Weights of a small transformer language model.
Architecture: rotary positions, untied embeddings.
MLP neurons of a small language model. Each row is named by its layer, matrix (down: output weights) and neuron, and shows model dimensions 352-447. Each number is 128 + 24 x the weight over its row's rms, rounded and kept within 0 to 255. Numbers have three digits each.
After each neuron's rows, "raises" lists the tokens whose logits its output raises most directly, leaving later layers aside.

L4.down1125:140101158117141116110104139126108147098124091131117154116101092102171112128120111139070149093135147119071133075091160189126154087109119092150115105121164109111159129104075130123102145137147141124144112108150168121099089134170137133090131150134136099120106100132110157148114090092157181137
raises: "ives", "ively", "ured", "ps", "ures"

L4.down1134:133111142122134103141157112138088130194104149103114121135150162170107116149133104065096125108119122107162137137121105143133118163165153106109134102145113137155147158132126144133121161115124119148144132116109162130131136102121073145107133131121106121125125144153151116089142166142138105159
raises: "w", "B", "W", "P", "C"

L4.down1297:133145150144113126151140117101128153131127134142156135146156130166142100134149126154126135112127089158135131136111146178129120126124161087109125119131150118168134113146126065104112173146129153130107112155089168161127111131126164123093182144179137131107151152115125098129147116115148119175
raises: "a", "amed", "es", "um", "onom"

L4.down1795:120140059129139120128134072139105092161131165104129101104152168105133110084122113116088121113114090148099129118141157129111103139123100138121085146110114174151102158124102136098140099090153124127138135105125100122097111095149137136150144084141137120122119121133168149154141108135102138147
raises: "m", "mer", "an", "ade", "pr"

L4.down104:115138117140165128128164174116127143123191131123130096072121103120078144159105085128075139178122175106112171101153106130157122134129107124173126151149108197097104111118160160161128117129140135176105112112145107100112110114144133114103113140115128156174123165092122145094071125129106088128
raises: "ib", "ig", "ino", "ii", "|---|---|---|---|---|\n"

L4.down1471:157137164122133157141125135149085141108151129135105156096133118116152121105128057098128137152157144119097112118138107110132144154087095137144166119086111159147159105146121129135119138155123127127142132117116160087121150153143104124132136146109160067147108119105186164177166099139120112149
raises: "oria", "im", "ig", "rat", "ages"

L4.down1738:130147154105128142126122085130155119136140145185143150137104150160145121121171111113109129131136118087115179124145099120144107108140123114130154170135079136151173140184138144128149145128079104093114148147121142138082137140133155145123111166133135152132103151112123125133129107153140087115
raises: "r", "ones", "ons", "and", "sequ"

L4.down2261:145114110109141142123102131136074146131103125127076143120132105140158123143080082156117130135120149164110134165118138115103143136141134109111144142129120140178112126093152126133151187113122172076138151134096127154104149125100102148130112111140108123150108110113092130130071143128159099168
raises: "wards", "ward", " until", "vent", "arm"

L4.down1879:159144120110137124175122161145157139114162124129148098124062160147130146088143104121090164136139106106137113103100149148121098133127137111137124144142169121155114105120092155116128142122083163120096135124155084098153129129116137129132093119119092122118104135131121129134129123105129102121
raises: "ier", "iss", "ater", "ft", "ads"

L4.down1654:135132135114113094090117111073121108162158111127106103145146165143154133091106140089141110175148131108095139127167082125167121136130120126146072152103115134135138141157106140131157113138151130144162112168105141123137143109136111130123145149104087100152083095127151101106135158156126127132
raises: "e", "y", "ys", "ford", "ence"

L4.down1165:130121126112115160129071112092110107136110168128131188128125099126115127102104115154109129111102101147093140153132097085121120142130109123138127088146114168064133103085093158109100156173152093166131121119140131118121095152139130105093101139069117131125149133164180107089135105129131117124
raises: "aged", "aging", "age", "aying", "ously"

L4.down2050:101103151126115108101109156098087146168142119127140095161109132162165121131143151138114098141136113092129109075152164139127113130147119142148140100171109157108128138141109144171097149172097142136132147125130110128108189157131132136143112146114123118119157152135099129146163086130092109125
raises: "ile", "eter", "e", "iled", "ist"